config = dict(
    num_hidden_layers=24,
    hidden_size=256,
    num_attention_heads=4,
    num_key_value_heads=4,
    head_dim=64,
    intermediate_size=1536,
    vocab_size=1024,
    hidden_act='tanh_gelu',
    norm='layernorm',
    norm_place='pre',
    norm_eps=1e-06,
    positions='rope',
    rope_theta=10000.0,
    rope_fraction=0.5,
    qk_norm=False,
    attn_scale=0.125,
    bias='none',
    tie_word_embeddings=False,
    parallel_block=True,
    init='normal',
    init_std_qkv=0.0235,
    init_std_o=0.0,
    init_std_up=0.0235,
    init_std_down=0.0,
    optimizer='adam_variant',
    learning_rate=0.00138,
    lr_mult_up=0.948,
    beta1=0.9,
    beta2=0.95,
    lr_head=0.00605,
    max_grad_norm=1.0,
    warmup_steps=280,
    schedule='wsd',
    decay_fraction=0.663,
    decay_shape='pow',
    final_lr_fraction=0.0,
    batch_tokens=131072,
    max_seq_len=1024,
    doc_mask=True,
    train_tokens=1481000000,
    max_steps=11300,
    dataset='wikipedia_en',
)
MLP neurons of a small language model. Each row is named by its layer, matrix (up: input weights) and neuron, and shows model dimensions 144-239. Each number is 200 + 40 x the weight over its row's rms, rounded and kept within 0 to 999.
After each neuron's rows, "fires after" lists the tokens most often just before its 100 highest values on Wikipedia text that the model never trained on.

L15.up1388,229,180,127,271,166,168,115,223,188,167,175,257,208,165,135,153,189,231,139,178,192,178,195,226,169,228,218,199,241,179,220,194,242,168,162,204,169,269,259,181,200,170,229,119,191,210,206,184,211,212,231,216,246,251,165,197,267,209,212,245,169,225,240,268,123,219,159,213,202,182,158,129,191,234,152,222,206,286,266,204,146,253,160,241,241,280,216,137,225,208,244,240,255,225,149,129
fires after: " one", " Al", " h", " a", " E", "o"

L14.up1460,244,229,165,199,240,187,217,291,178,300,171,206,162,191,178,133,152,234,205,124,215,218,157,207,130,254,204,199,224,173,156,225,207,154,233,248,212,258,233,193,200,202,150,226,178,190,175,236,205,156,203,187,242,138,208,249,214,178,203,257,104,195,185,203,129,95,159,218,170,139,164,188,207,156,201,186,235,242,232,222,169,211,151,192,213,266,153,159,193,150,183,241,161,208,188,177
fires after: " e", " s", "ver", " f", "ent", " th"

L15.up294,231,193,191,219,263,210,185,225,208,197,170,163,202,203,170,193,208,199,116,165,169,178,219,201,190,181,184,188,138,163,105,176,232,216,209,205,155,213,199,112,227,187,180,175,216,182,142,230,190,196,233,207,132,238,133,254,169,184,232,209,190,197,160,216,204,248,194,193,180,314,203,231,195,159,158,284,180,133,186,223,227,202,170,208,238,234,193,189,192,187,208,249,159,229,209,177
fires after: "om", "m", " Is", "ist", "er", " cons"

L15.up1450,209,191,162,203,206,199,202,160,182,245,198,125,269,151,204,167,162,175,200,200,183,211,201,178,197,112,258,116,272,202,194,233,284,177,169,147,177,145,204,200,236,206,285,136,191,211,235,141,288,185,116,299,142,227,220,165,234,152,206,173,219,109,144,235,192,227,159,212,190,257,216,252,247,121,182,150,188,240,201,162,176,233,234,231,213,230,199,150,201,217,140,192,171,234,175,157
fires after: "as", "us", "en", "in", "on", " n"

L10.up707,207,137,234,206,208,165,222,177,195,203,172,132,207,217,224,221,129,107,157,181,116,187,173,214,155,194,154,180,204,213,177,106,157,166,259,159,120,176,235,174,192,222,63,177,175,201,175,131,197,166,154,145,256,140,168,154,191,188,147,173,171,205,77,222,239,55,184,236,181,227,229,211,193,268,188,107,166,254,120,191,146,174,162,151,175,229,193,175,240,136,265,196,221,183,182,186
fires after: " o", " O", "ent", "ar", "y"

L15.up883,231,239,193,196,225,169,220,250,228,214,264,163,191,172,177,242,243,100,212,250,210,215,181,189,229,143,216,171,234,312,243,244,191,185,242,81,196,182,164,215,160,145,199,176,97,227,218,184,279,161,218,242,175,220,142,176,198,169,186,170,208,190,124,169,238,263,181,201,186,302,185,194,164,224,174,185,176,185,128,214,219,192,182,134,212,237,198,185,220,224,218,192,177,124,241,174
fires after: "u", "ac", "ock", "a", "am", "orn"

L15.up1229,190,170,245,188,208,243,155,156,213,272,126,218,183,202,108,234,161,155,267,184,189,263,205,202,185,219,285,235,240,234,114,177,280,166,155,179,86,170,249,168,175,225,181,153,221,177,233,197,146,147,198,263,218,245,208,125,237,203,199,181,189,185,174,203,131,223,204,212,131,149,161,258,164,161,191,179,140,255,188,165,232,243,260,213,225,198,178,159,204,163,202,201,221,267,216,171
fires after: "in", "b", " de", "r", "en"

L10.up203,195,203,137,129,146,152,203,177,204,173,160,230,179,155,197,208,220,111,189,158,219,231,231,199,168,189,265,192,206,124,210,257,228,139,138,153,267,227,176,183,167,223,200,234,217,183,195,211,190,236,210,190,144,104,99,183,182,159,116,198,190,116,195,178,125,197,138,209,233,226,172,203,120,210,146,156,146,176,194,164,206,162,148,194,214,127,143,136,177,93,110,234,82,265,230,211
fires after: "ist", " rel", "rit", " m"

L10.up626,179,159,175,129,198,177,183,193,189,199,175,179,175,228,175,150,180,127,187,158,176,181,112,182,197,187,147,203,139,197,208,171,137,162,116,167,170,208,132,131,180,168,176,191,118,165,136,157,160,219,169,181,180,129,137,178,175,154,205,165,188,213,152,168,145,164,165,167,146,140,188,191,197,211,169,137,192,210,171,134,178,216,92,164,137,184,109,200,195,211,159,123,203,196,153,145
fires after: " m", " M", " an", " o", " The", " to"

L2.up1312,263,218,246,265,214,167,211,211,194,188,186,282,218,214,225,255,209,219,200,242,199,183,210,274,204,201,289,233,186,158,180,268,245,207,220,228,249,231,208,182,205,155,175,206,202,133,200,168,177,172,205,191,172,218,221,217,228,217,207,203,85,228,231,90,190,246,267,164,228,168,228,241,261,247,202,179,257,168,192,246,209,230,176,199,227,178,169,216,189,204,219,215,202,342,228,299
fires after: "ro", " A", "ow", " n", " S", " w"

L15.up480,188,172,182,173,169,175,173,165,194,198,175,222,264,173,159,190,206,200,154,187,244,172,205,166,212,156,240,229,137,198,232,190,193,236,244,192,144,170,270,224,196,199,194,125,236,193,189,182,221,224,239,190,248,166,254,207,190,214,258,252,235,169,240,152,157,263,254,222,184,171,125,191,214,223,216,212,202,222,165,235,207,197,216,178,227,257,206,144,138,183,142,269,246,231,149,150
fires after: "o", "a", "an", "u", "il", "m"

L15.up352,227,214,258,240,184,173,223,188,153,176,178,187,194,211,204,260,179,206,167,153,174,157,192,241,183,129,204,175,234,210,164,224,201,151,158,202,147,168,227,188,182,142,178,260,214,211,246,269,183,179,213,262,110,291,227,221,216,203,208,208,216,251,189,184,115,249,175,212,233,199,170,183,292,248,224,213,166,187,225,268,194,170,157,225,181,262,185,170,194,158,234,193,147,217,254,219
fires after: "ik", "el", "\n", "a", " l", "le"

L14.up512,260,203,177,181,181,210,179,210,262,213,220,121,195,245,223,215,113,202,263,138,202,206,234,260,140,116,165,168,157,306,170,209,233,191,163,186,207,166,159,93,170,176,138,215,217,226,199,185,164,232,204,171,238,196,208,229,120,233,201,218,185,212,164,225,165,177,150,229,216,166,215,259,164,167,152,179,141,213,200,221,235,142,219,231,164,165,236,177,129,99,221,212,193,175,216,238
fires after: ".", " r", " d", " ev"

L15.up165,187,195,188,221,209,227,174,291,206,211,233,238,247,180,221,147,140,187,175,170,236,178,140,252,222,218,197,159,188,154,206,203,182,125,275,122,201,126,107,211,155,274,182,236,149,201,225,135,207,246,131,271,194,150,194,225,199,216,201,270,200,194,148,186,205,229,201,185,130,202,185,208,179,86,209,255,198,286,256,199,258,225,138,230,214,265,260,209,157,218,204,196,277,216,234,211
fires after: "p", "c", " rec", "ap", "um", "ro"

L10.up789,193,245,207,154,232,212,204,185,205,201,198,196,192,233,106,167,161,225,206,228,252,156,129,167,144,142,190,218,88,161,136,168,226,290,288,201,162,193,164,239,168,214,243,203,255,209,176,223,182,185,129,247,238,177,197,169,200,156,171,193,205,182,140,194,232,169,210,132,227,135,190,159,142,130,172,206,258,224,233,220,237,204,222,175,119,217,186,232,201,161,233,225,151,160,148,187
fires after: "ar", "at", "-", "it", "ec"

L15.up48,176,210,204,263,195,243,220,160,311,151,169,252,191,178,142,153,213,250,215,188,219,178,160,176,193,240,253,164,260,240,284,198,189,154,292,167,191,196,178,145,180,192,211,227,134,259,201,244,313,153,233,221,158,215,188,224,139,212,156,170,221,231,212,165,225,243,214,170,176,284,238,217,264,250,196,212,150,193,117,199,180,205,224,222,183,199,201,134,196,198,210,104,224,198,230,153
fires after: "re", "us", " s", " S", " C"

L10.up908,178,154,136,182,113,275,219,290,146,205,180,210,179,149,229,170,187,271,238,199,233,219,187,191,197,174,163,234,231,130,138,237,213,158,173,198,201,206,283,190,232,145,179,225,204,172,151,226,173,201,232,231,233,179,185,214,194,263,172,216,174,166,166,162,252,209,175,239,182,250,195,258,190,288,168,210,153,240,196,201,223,126,170,168,259,179,184,171,200,170,169,136,132,232,272,178
fires after: " e", "g", "ist", "rit", " ex"

L2.up281,182,189,158,115,99,170,208,191,195,183,166,143,219,118,185,207,201,216,188,131,152,185,178,147,166,185,140,205,189,168,205,146,140,180,152,230,198,184,145,172,205,152,179,182,170,75,127,186,209,191,173,220,179,165,162,219,190,142,134,195,237,172,167,214,156,176,179,184,192,151,148,124,172,133,197,167,208,226,184,138,189,192,157,136,149,183,144,196,157,191,202,162,153,123,180,148
fires after: "d", " r", " R", "et", " f", " s"

L14.up436,174,165,205,154,223,193,142,159,323,175,117,153,198,207,135,216,237,231,232,200,177,174,187,231,170,247,195,188,161,190,217,165,185,163,212,195,181,193,199,181,143,198,204,191,107,221,188,213,246,176,275,192,147,151,218,222,215,211,185,192,264,160,218,231,222,171,148,210,137,215,225,208,217,186,188,187,191,189,125,215,174,234,188,183,230,253,203,125,163,189,129,211,160,176,143,239
fires after: " s", " S", "e", "ord", "S"

L2.up377,199,258,227,197,210,217,216,203,177,248,268,171,159,178,136,173,249,179,181,234,226,232,215,292,233,198,115,201,160,226,240,159,187,207,196,194,187,218,183,200,235,156,253,140,165,116,247,245,236,247,176,183,241,228,285,207,201,194,249,219,268,165,95,181,155,205,146,193,170,228,217,198,242,232,216,262,287,224,200,227,246,216,225,277,199,182,255,249,184,203,220,201,265,235,202,199
fires after: "c", " cont", "w", "m", "ist"

L10.up1200,159,148,198,156,174,185,191,164,180,172,166,146,166,217,159,176,164,168,199,175,130,178,129,155,169,169,187,196,161,167,147,138,134,184,165,140,169,167,169,173,172,190,169,181,182,171,150,169,143,181,156,145,210,156,123,169,182,154,180,163,158,185,132,197,152,142,220,175,146,148,162,133,172,175,186,128,139,216,159,127,170,200,129,154,110,208,91,186,188,152,184,177,150,180,167,194
fires after: " p", "r", "p", "ra", "pl", "gr"

L14.up1492,266,185,222,254,152,160,176,251,260,207,194,270,272,260,159,167,197,113,206,176,147,200,220,170,229,168,184,182,155,216,107,199,233,96,292,244,120,186,164,187,163,189,250,256,209,214,224,220,147,214,187,256,195,235,184,96,208,243,167,241,251,293,96,255,232,217,230,171,166,151,206,293,239,192,157,230,185,173,152,151,231,261,181,245,195,135,233,164,168,193,236,176,182,237,232,208
fires after: "art", "r", " st", "ist", "rit", "s"

L14.up965,172,213,198,155,179,149,249,265,204,211,211,166,233,146,201,190,189,165,188,185,159,166,147,236,216,223,133,234,168,182,233,166,239,138,186,208,102,231,150,112,153,177,176,153,194,191,236,168,187,209,180,196,234,182,181,278,266,226,198,131,126,180,232,225,189,204,143,212,189,237,213,148,175,264,182,276,205,234,208,132,245,227,179,138,200,269,198,145,222,220,248,232,214,192,177,210
fires after: "o", "U", "ome", " one", " re", "a"

L10.up534,175,78,202,141,142,148,177,194,182,169,170,196,146,178,191,179,140,140,180,175,178,213,131,169,125,122,169,204,185,167,172,179,89,131,133,119,166,204,206,163,149,172,180,151,141,163,167,170,194,168,188,153,194,188,172,167,141,186,176,165,155,150,140,186,164,171,176,197,150,144,171,214,161,215,134,127,119,205,135,164,197,213,138,146,149,188,173,139,158,201,151,148,130,202,196,166
fires after: "oot", "ar", "t", "ivers", "ent"

L14.up1388,263,160,224,189,247,196,190,191,222,245,106,144,196,197,284,242,157,219,216,183,213,210,154,174,208,171,140,178,306,225,234,208,150,181,201,149,172,252,198,221,196,157,195,247,175,238,252,162,178,216,221,304,142,235,254,214,246,263,214,221,195,164,173,195,190,141,182,193,118,211,202,205,214,201,135,200,315,144,201,255,196,200,120,172,187,196,230,201,200,120,189,263,181,246,156,252
fires after: " m", " M", " d", "en", " O", "10"

L2.up593,175,272,172,239,307,240,225,217,175,232,246,228,147,201,149,173,164,191,153,236,257,175,225,213,226,202,180,211,150,216,197,215,185,223,223,211,239,189,188,237,246,235,270,99,214,183,220,197,216,191,187,173,192,203,228,180,169,212,273,208,190,207,152,151,191,202,175,160,150,270,173,224,281,229,177,243,278,260,209,222,239,204,254,266,270,163,216,239,186,252,231,229,276,189,231,251
fires after: ".", "c", " cont", "at", "ist", ","

L14.up1521,172,230,238,237,227,247,192,237,222,196,201,164,299,276,167,169,220,188,149,174,120,184,195,226,219,210,186,161,138,202,235,227,161,124,232,144,183,244,283,182,181,234,95,177,239,148,177,162,201,151,190,207,225,191,248,174,272,223,142,166,172,168,243,183,178,232,262,182,187,221,177,181,245,277,193,245,156,254,167,149,189,290,189,207,259,181,210,92,208,208,210,184,193,170,201,281
fires after: "o", "ro", "ines", "a", "es", "er"

L14.up191,176,172,212,213,149,165,272,241,176,237,118,277,236,145,175,194,234,207,177,192,176,157,151,263,261,139,233,158,238,121,185,224,185,175,207,136,204,196,137,213,165,203,265,280,177,224,170,261,203,216,208,171,254,249,242,223,269,178,198,157,187,198,201,220,211,173,232,279,137,219,194,207,217,191,247,258,197,242,201,208,227,278,216,188,222,244,236,149,165,191,174,203,283,216,149,234
fires after: "c", " c", " C", " g", "p"

L2.up244,186,185,99,48,181,172,227,87,197,147,152,140,212,187,150,194,169,195,211,173,198,197,146,137,133,193,186,205,137,150,153,190,114,190,163,156,168,251,183,139,176,144,187,199,141,167,147,186,270,194,205,194,197,192,180,224,229,198,146,202,188,225,251,156,189,193,231,139,261,152,178,169,199,147,180,210,85,231,176,148,231,213,193,177,112,216,183,172,183,200,188,173,208,255,213,196
fires after: "os", "d", "et", "ad", "m", "ed"

L15.up664,275,144,216,200,182,190,202,166,270,205,186,214,199,238,230,219,168,193,233,296,254,199,149,197,182,159,162,198,259,192,170,230,177,171,211,212,199,234,224,120,201,127,153,213,136,210,209,289,312,140,218,216,154,215,241,200,181,279,172,230,258,164,183,221,113,158,152,171,210,151,218,214,195,183,232,134,209,213,154,242,154,191,179,227,194,206,161,155,185,159,172,182,223,199,145,210
fires after: "b", "w", " M", " m", " f"

L14.up101,275,216,169,210,145,206,199,260,189,236,272,125,197,174,238,261,149,223,194,202,212,173,133,149,227,127,192,218,159,147,135,141,245,172,178,212,170,190,136,204,147,168,149,205,131,179,205,162,139,121,295,207,154,209,196,219,228,183,255,282,245,174,169,185,255,221,227,157,170,224,200,169,205,143,184,271,248,197,193,211,187,190,234,166,256,168,285,232,205,195,220,215,170,193,256,202
fires after: "ol", "ist", "st", " de", " st", "om"

L2.up1360,217,269,276,297,288,218,235,213,221,273,201,226,214,224,201,200,172,197,195,221,193,200,223,264,210,195,160,204,281,213,246,211,268,241,213,257,227,184,265,261,234,270,234,205,225,114,263,249,265,218,239,198,241,207,255,184,158,240,277,254,295,209,288,272,198,182,216,211,138,173,216,171,252,277,153,242,290,224,198,215,202,221,227,285,249,199,213,193,185,227,201,214,217,157,210,152
fires after: "c", "s", " cont", "as", "ations", "ers"

L14.up29,189,195,136,201,184,139,186,223,282,201,106,240,231,249,221,172,186,180,152,166,202,160,170,230,196,204,198,198,236,222,332,171,205,215,180,191,106,211,214,196,125,223,291,233,171,228,187,207,190,95,237,236,163,183,145,263,114,183,269,215,216,221,147,133,265,188,156,175,133,269,164,178,202,154,185,219,165,163,195,238,143,254,204,278,174,267,255,125,186,225,167,171,199,205,211,163
fires after: "es", "s", "ult", "S", "e"

L15.up522,243,263,145,174,249,133,173,173,221,172,231,164,187,213,219,236,276,218,197,173,163,206,260,237,150,160,257,214,230,195,236,223,240,186,162,164,204,207,176,225,211,205,190,178,138,237,182,175,227,196,223,232,249,203,198,239,242,216,189,232,183,228,209,170,171,180,263,176,206,225,192,167,110,179,132,195,241,243,169,133,235,192,180,151,242,186,135,138,237,115,286,194,245,184,280,241
fires after: " ex", "r", "or", " un", "x", "ro"

L14.up1115,214,208,149,164,220,197,164,210,165,173,203,166,240,176,126,191,203,158,294,183,198,202,190,187,240,162,242,184,238,237,257,233,157,218,176,118,179,189,215,180,179,140,203,202,87,217,196,152,228,125,207,227,204,139,193,171,218,185,232,134,159,209,197,241,239,240,145,212,230,177,208,197,181,206,261,195,229,277,203,170,227,208,208,225,211,150,162,164,162,194,312,247,205,232,210,220
fires after: " G", " g", "el", " V", "iver", " L"

L14.up1086,198,179,222,236,234,129,191,94,195,257,255,161,192,182,228,209,127,243,242,161,220,158,229,210,200,199,225,201,215,180,181,171,167,178,213,137,234,188,175,164,159,131,224,110,240,211,171,216,274,206,241,208,275,156,176,197,225,203,210,223,214,159,210,245,243,167,249,224,177,262,188,204,198,120,159,152,194,155,202,265,210,216,216,171,194,205,224,271,183,182,133,195,173,213,123,191
fires after: " f", " F", "if", "ic", "f"

L2.up76,158,199,178,130,149,197,163,149,195,191,174,178,67,211,133,162,170,230,155,251,211,157,161,230,162,221,187,190,121,212,175,190,138,221,225,151,148,198,150,241,194,181,212,195,216,367,195,205,160,192,193,146,143,247,147,257,130,225,214,181,134,220,161,134,170,149,180,204,249,197,197,246,196,193,265,151,154,164,198,209,212,194,240,206,208,205,185,146,215,205,158,197,192,235,178,266
fires after: "ig", " f", "W", "ed", "E"

L2.up964,220,163,156,207,270,171,210,189,195,191,222,206,110,148,157,208,189,146,186,225,236,187,209,211,163,170,194,231,132,152,194,194,203,221,159,156,230,194,162,205,188,193,247,106,253,243,203,119,210,168,186,143,165,178,78,159,138,236,207,177,134,222,187,175,165,198,179,178,186,218,230,163,277,279,167,181,188,214,170,200,177,206,236,182,212,162,164,210,222,215,233,164,221,211,181,198
fires after: "c", "m", " cont", "arl"

L10.up1249,193,210,154,150,120,271,176,143,285,144,188,169,179,145,154,172,196,211,262,191,192,199,195,194,125,165,217,168,202,208,222,142,165,183,174,190,180,160,150,254,197,177,227,240,155,184,139,222,107,218,131,225,248,156,151,231,170,172,233,148,180,256,209,138,203,158,246,175,193,109,191,225,142,245,185,182,168,216,170,146,228,215,273,172,188,193,205,202,183,216,132,228,169,126,186,264
fires after: " de", " le", "t", "f", " att", "ep"

L15.up808,207,249,172,222,216,178,192,242,292,209,210,234,180,218,221,190,218,227,147,155,196,282,203,249,201,155,217,135,205,210,173,226,152,199,192,139,175,253,242,209,206,169,179,236,225,259,263,114,207,225,237,155,269,188,167,213,210,223,174,289,215,155,173,272,225,248,209,233,220,146,212,170,198,146,201,246,120,204,162,249,234,175,223,185,219,271,108,155,191,62,237,242,184,231,200,196
fires after: " d", " A", " ind", "m", " ev"

L15.up655,173,157,138,259,194,193,144,158,172,192,241,244,298,225,217,198,177,145,159,242,196,247,213,227,125,220,193,207,220,188,260,214,118,207,219,160,191,138,218,150,204,265,219,232,127,202,179,276,96,149,149,196,200,144,179,193,252,238,233,214,205,319,266,201,173,242,155,257,161,208,169,234,191,217,188,192,152,229,199,242,267,172,243,203,269,283,180,141,194,265,109,240,210,220,205,125
fires after: "r", "o", "it", "l", "t", "i"

L15.up34,240,190,204,264,240,183,190,173,228,159,179,186,187,208,142,216,239,254,132,225,247,195,200,216,245,259,189,193,140,203,200,173,143,196,200,180,209,172,156,157,204,135,267,256,156,249,207,296,185,193,290,228,185,193,207,227,149,218,195,296,144,240,217,196,93,204,239,178,210,131,208,230,209,248,225,204,189,194,194,230,189,184,149,156,173,222,231,172,218,164,243,197,176,218,207,178
fires after: "ur", "r", " L", "y", " l", "el"

L10.up106,205,233,248,247,212,228,219,218,204,188,198,166,250,255,216,276,256,220,132,219,169,175,184,207,264,231,265,208,232,209,143,221,197,215,278,177,191,244,266,211,218,246,164,163,266,165,192,188,238,163,234,213,182,183,255,164,221,267,197,256,227,158,220,128,211,212,209,243,172,275,243,149,182,246,245,233,170,138,209,163,219,203,162,194,211,189,228,201,191,177,177,246,209,217,224,213
fires after: " pro", "i", "o", "ro", "a", "ri"

L10.up1098,185,139,166,144,135,195,216,179,147,178,140,190,145,127,169,166,143,169,219,173,166,169,187,158,222,176,180,242,190,145,163,172,166,135,144,145,175,180,172,182,185,167,155,199,192,165,148,226,140,183,174,181,205,165,106,199,197,193,133,154,182,159,104,176,148,193,208,209,148,190,111,157,171,212,188,141,140,213,168,152,163,192,154,128,153,193,96,172,177,141,144,170,86,193,210,182
fires after: ".", "ist", "at", "g", "ap"

L10.up734,188,205,256,107,264,132,220,168,182,222,213,158,185,195,199,193,216,194,118,196,185,156,124,187,192,165,204,223,122,137,181,220,177,197,268,234,169,203,123,162,168,212,196,143,185,238,185,174,195,217,171,205,182,178,178,121,223,199,177,208,268,222,173,170,225,243,190,163,225,146,195,176,183,130,218,190,208,169,239,175,159,183,149,185,132,192,222,232,167,152,247,136,200,193,100,118
fires after: " d", " m", " The", " sub", " s"

L15.up524,221,208,162,146,269,198,203,249,175,126,188,243,249,153,209,175,206,135,131,189,274,150,232,211,232,187,193,211,171,172,190,198,192,143,238,168,172,118,168,205,178,214,240,196,210,221,225,190,200,174,200,231,189,217,244,269,219,217,212,200,285,232,184,194,180,225,255,244,133,210,127,249,268,160,213,184,148,261,161,201,286,164,190,272,164,166,180,159,199,227,222,260,196,274,207,236
fires after: "r", "ur", "og", "ust", "p", "ag"

L10.up1259,207,209,307,275,223,144,205,186,157,201,215,188,187,235,259,234,218,188,157,258,152,255,275,172,211,241,248,174,201,207,171,220,250,177,202,217,190,216,228,164,193,244,140,187,250,216,295,137,265,186,238,171,123,233,268,157,233,319,215,231,219,163,193,209,250,170,197,270,173,307,199,142,226,210,228,216,160,168,148,220,147,208,213,237,223,217,263,170,137,143,220,220,227,231,229,135
fires after: " b", " d", "ce", "i", "a", "um"

L2.up1225,197,244,169,230,227,159,254,181,190,183,152,221,245,269,99,264,194,166,179,230,186,194,234,250,199,210,261,159,275,207,217,248,169,232,275,285,154,185,250,199,188,134,200,254,246,224,175,262,271,191,238,153,222,298,294,220,172,207,225,226,231,192,312,124,194,246,253,244,236,215,246,210,195,239,194,247,259,198,171,206,276,249,230,231,187,222,211,179,200,238,226,173,203,329,174,233
fires after: " m", " l", " n", "en", " S"

L10.up381,142,188,222,189,135,193,203,155,151,203,125,187,168,190,232,227,196,68,202,200,156,185,222,181,197,197,168,198,182,163,177,212,150,177,135,151,169,225,165,147,175,201,203,188,157,220,177,143,183,160,109,145,205,174,153,190,146,182,188,223,146,214,112,203,162,118,186,248,145,186,165,192,185,265,137,122,204,262,125,127,150,193,114,212,232,176,157,171,220,185,176,219,197,204,166,177
fires after: "st", "ent", "y", " att", "at", "ad"

L15.up417,180,224,203,247,200,224,164,231,207,237,108,213,206,243,166,258,295,225,201,193,209,116,285,238,161,189,194,277,248,175,229,175,190,110,294,234,237,235,187,207,165,191,236,216,215,255,209,227,179,199,232,287,202,187,265,109,167,182,180,202,205,280,176,137,150,249,252,191,179,249,194,201,136,220,147,280,286,181,192,195,222,146,129,197,193,212,165,101,184,187,168,188,247,169,252,214
fires after: "al", "r", "le", "ol", "or", "el"

L15.up704,210,130,175,243,228,203,248,242,284,180,142,289,260,172,123,139,111,149,163,199,213,207,239,178,181,183,168,175,232,166,201,215,259,147,207,198,188,206,129,172,186,221,223,172,179,113,210,249,218,242,240,254,222,233,255,143,245,170,209,172,219,200,219,241,184,217,198,215,202,200,231,207,206,129,116,160,243,188,245,181,225,133,196,176,198,153,234,186,165,167,202,224,182,272,249,235
fires after: "ur", "or", "re", "ro", "r", "ist"

L15.up624,198,239,215,155,218,101,233,246,242,235,211,196,274,171,161,170,223,162,154,316,229,157,126,204,174,200,255,191,234,188,212,212,231,160,158,180,275,232,137,140,218,223,237,201,218,212,263,221,241,157,206,190,207,220,196,277,160,205,204,213,196,137,108,217,217,171,217,213,154,210,193,204,203,135,197,211,144,173,229,193,214,221,133,241,183,258,201,199,134,209,213,139,129,205,187,191
fires after: "st", "ut", "est", "nd", "ass", "c"

L15.up1418,197,235,164,246,213,232,203,168,180,181,180,181,94,202,189,214,156,154,208,140,210,199,189,188,195,194,255,200,212,189,221,121,156,157,208,172,177,182,193,155,140,158,177,229,222,246,298,238,245,216,231,196,191,211,165,157,209,129,219,298,277,139,178,194,141,196,226,258,154,159,221,208,228,202,203,230,181,222,146,252,213,237,183,180,197,276,201,196,156,170,226,221,287,252,148,283
fires after: "n", "or", "im", "ru", "al", "em"

L2.up1099,208,238,175,129,189,160,203,200,174,212,146,150,181,161,143,189,191,187,146,225,159,146,160,197,195,183,156,197,181,188,196,202,122,173,183,240,237,138,187,224,201,165,192,176,172,122,160,165,147,220,151,174,200,138,199,195,154,185,169,164,204,193,185,166,154,166,151,221,70,169,222,160,138,149,190,154,239,223,156,202,126,173,166,190,156,149,189,155,156,206,186,143,232,110,175,248
fires after: " p", "p", "ro", "ou", " m"

L15.up15,117,103,254,161,111,136,167,208,247,242,252,233,174,174,136,188,233,191,171,175,234,181,229,175,224,224,247,191,211,162,150,178,204,174,188,211,153,209,231,243,186,193,228,170,248,264,195,238,190,174,247,150,212,198,224,224,255,181,203,198,273,214,196,200,207,237,166,204,145,174,225,217,151,231,190,208,223,263,168,223,238,235,191,225,212,265,173,111,210,161,188,128,190,242,193,169
fires after: "u", "il", "al", " th", "oun"

L14.up1433,167,193,223,223,190,159,245,177,171,211,195,219,174,185,242,116,217,209,154,255,250,142,242,251,222,173,239,190,218,206,184,187,201,164,172,210,128,190,215,228,195,179,212,148,166,258,249,217,151,176,306,255,204,145,231,245,133,205,239,206,247,178,218,217,165,195,178,127,197,207,212,243,210,227,159,285,165,256,138,224,200,169,150,160,217,235,198,139,185,162,132,146,151,266,166,147
fires after: " l", ".", " le", " pr", "n", "r"

L10.up329,182,185,193,134,154,124,191,131,212,204,208,210,176,147,189,181,175,156,215,166,179,156,205,198,176,191,213,195,217,231,238,126,149,195,128,162,147,139,132,215,194,136,206,203,154,208,165,206,102,238,165,230,227,174,138,224,228,145,156,160,181,223,211,159,134,135,246,166,205,194,157,209,188,119,192,184,214,205,190,188,163,207,243,151,118,215,96,174,201,187,213,191,196,157,206,219
fires after: " de", "rap", " le", "op"

L15.up472,262,200,258,215,181,201,102,206,173,191,202,243,181,214,202,232,115,200,179,164,228,233,234,154,170,234,186,162,199,219,263,204,204,194,217,154,163,167,200,230,179,169,238,192,222,190,229,217,223,205,234,231,215,181,201,225,131,236,235,214,196,150,225,186,189,123,120,210,126,154,232,239,173,177,189,261,216,228,249,203,148,266,159,134,250,259,234,182,176,177,231,309,178,187,67,152
fires after: " M", " m", " med", "m", "h"

L15.up648,179,186,226,258,172,111,185,247,230,203,117,202,245,211,197,217,132,183,170,215,203,210,170,191,193,175,128,163,175,247,195,203,185,157,215,221,185,196,260,167,170,173,213,278,198,161,228,261,161,232,225,215,170,251,277,126,110,146,163,267,247,241,107,195,200,248,222,99,234,194,247,181,167,225,182,219,149,207,225,167,219,177,223,214,262,158,266,163,223,194,219,153,183,246,237,263
fires after: " S", "r", "ur", " Re", "S", "re"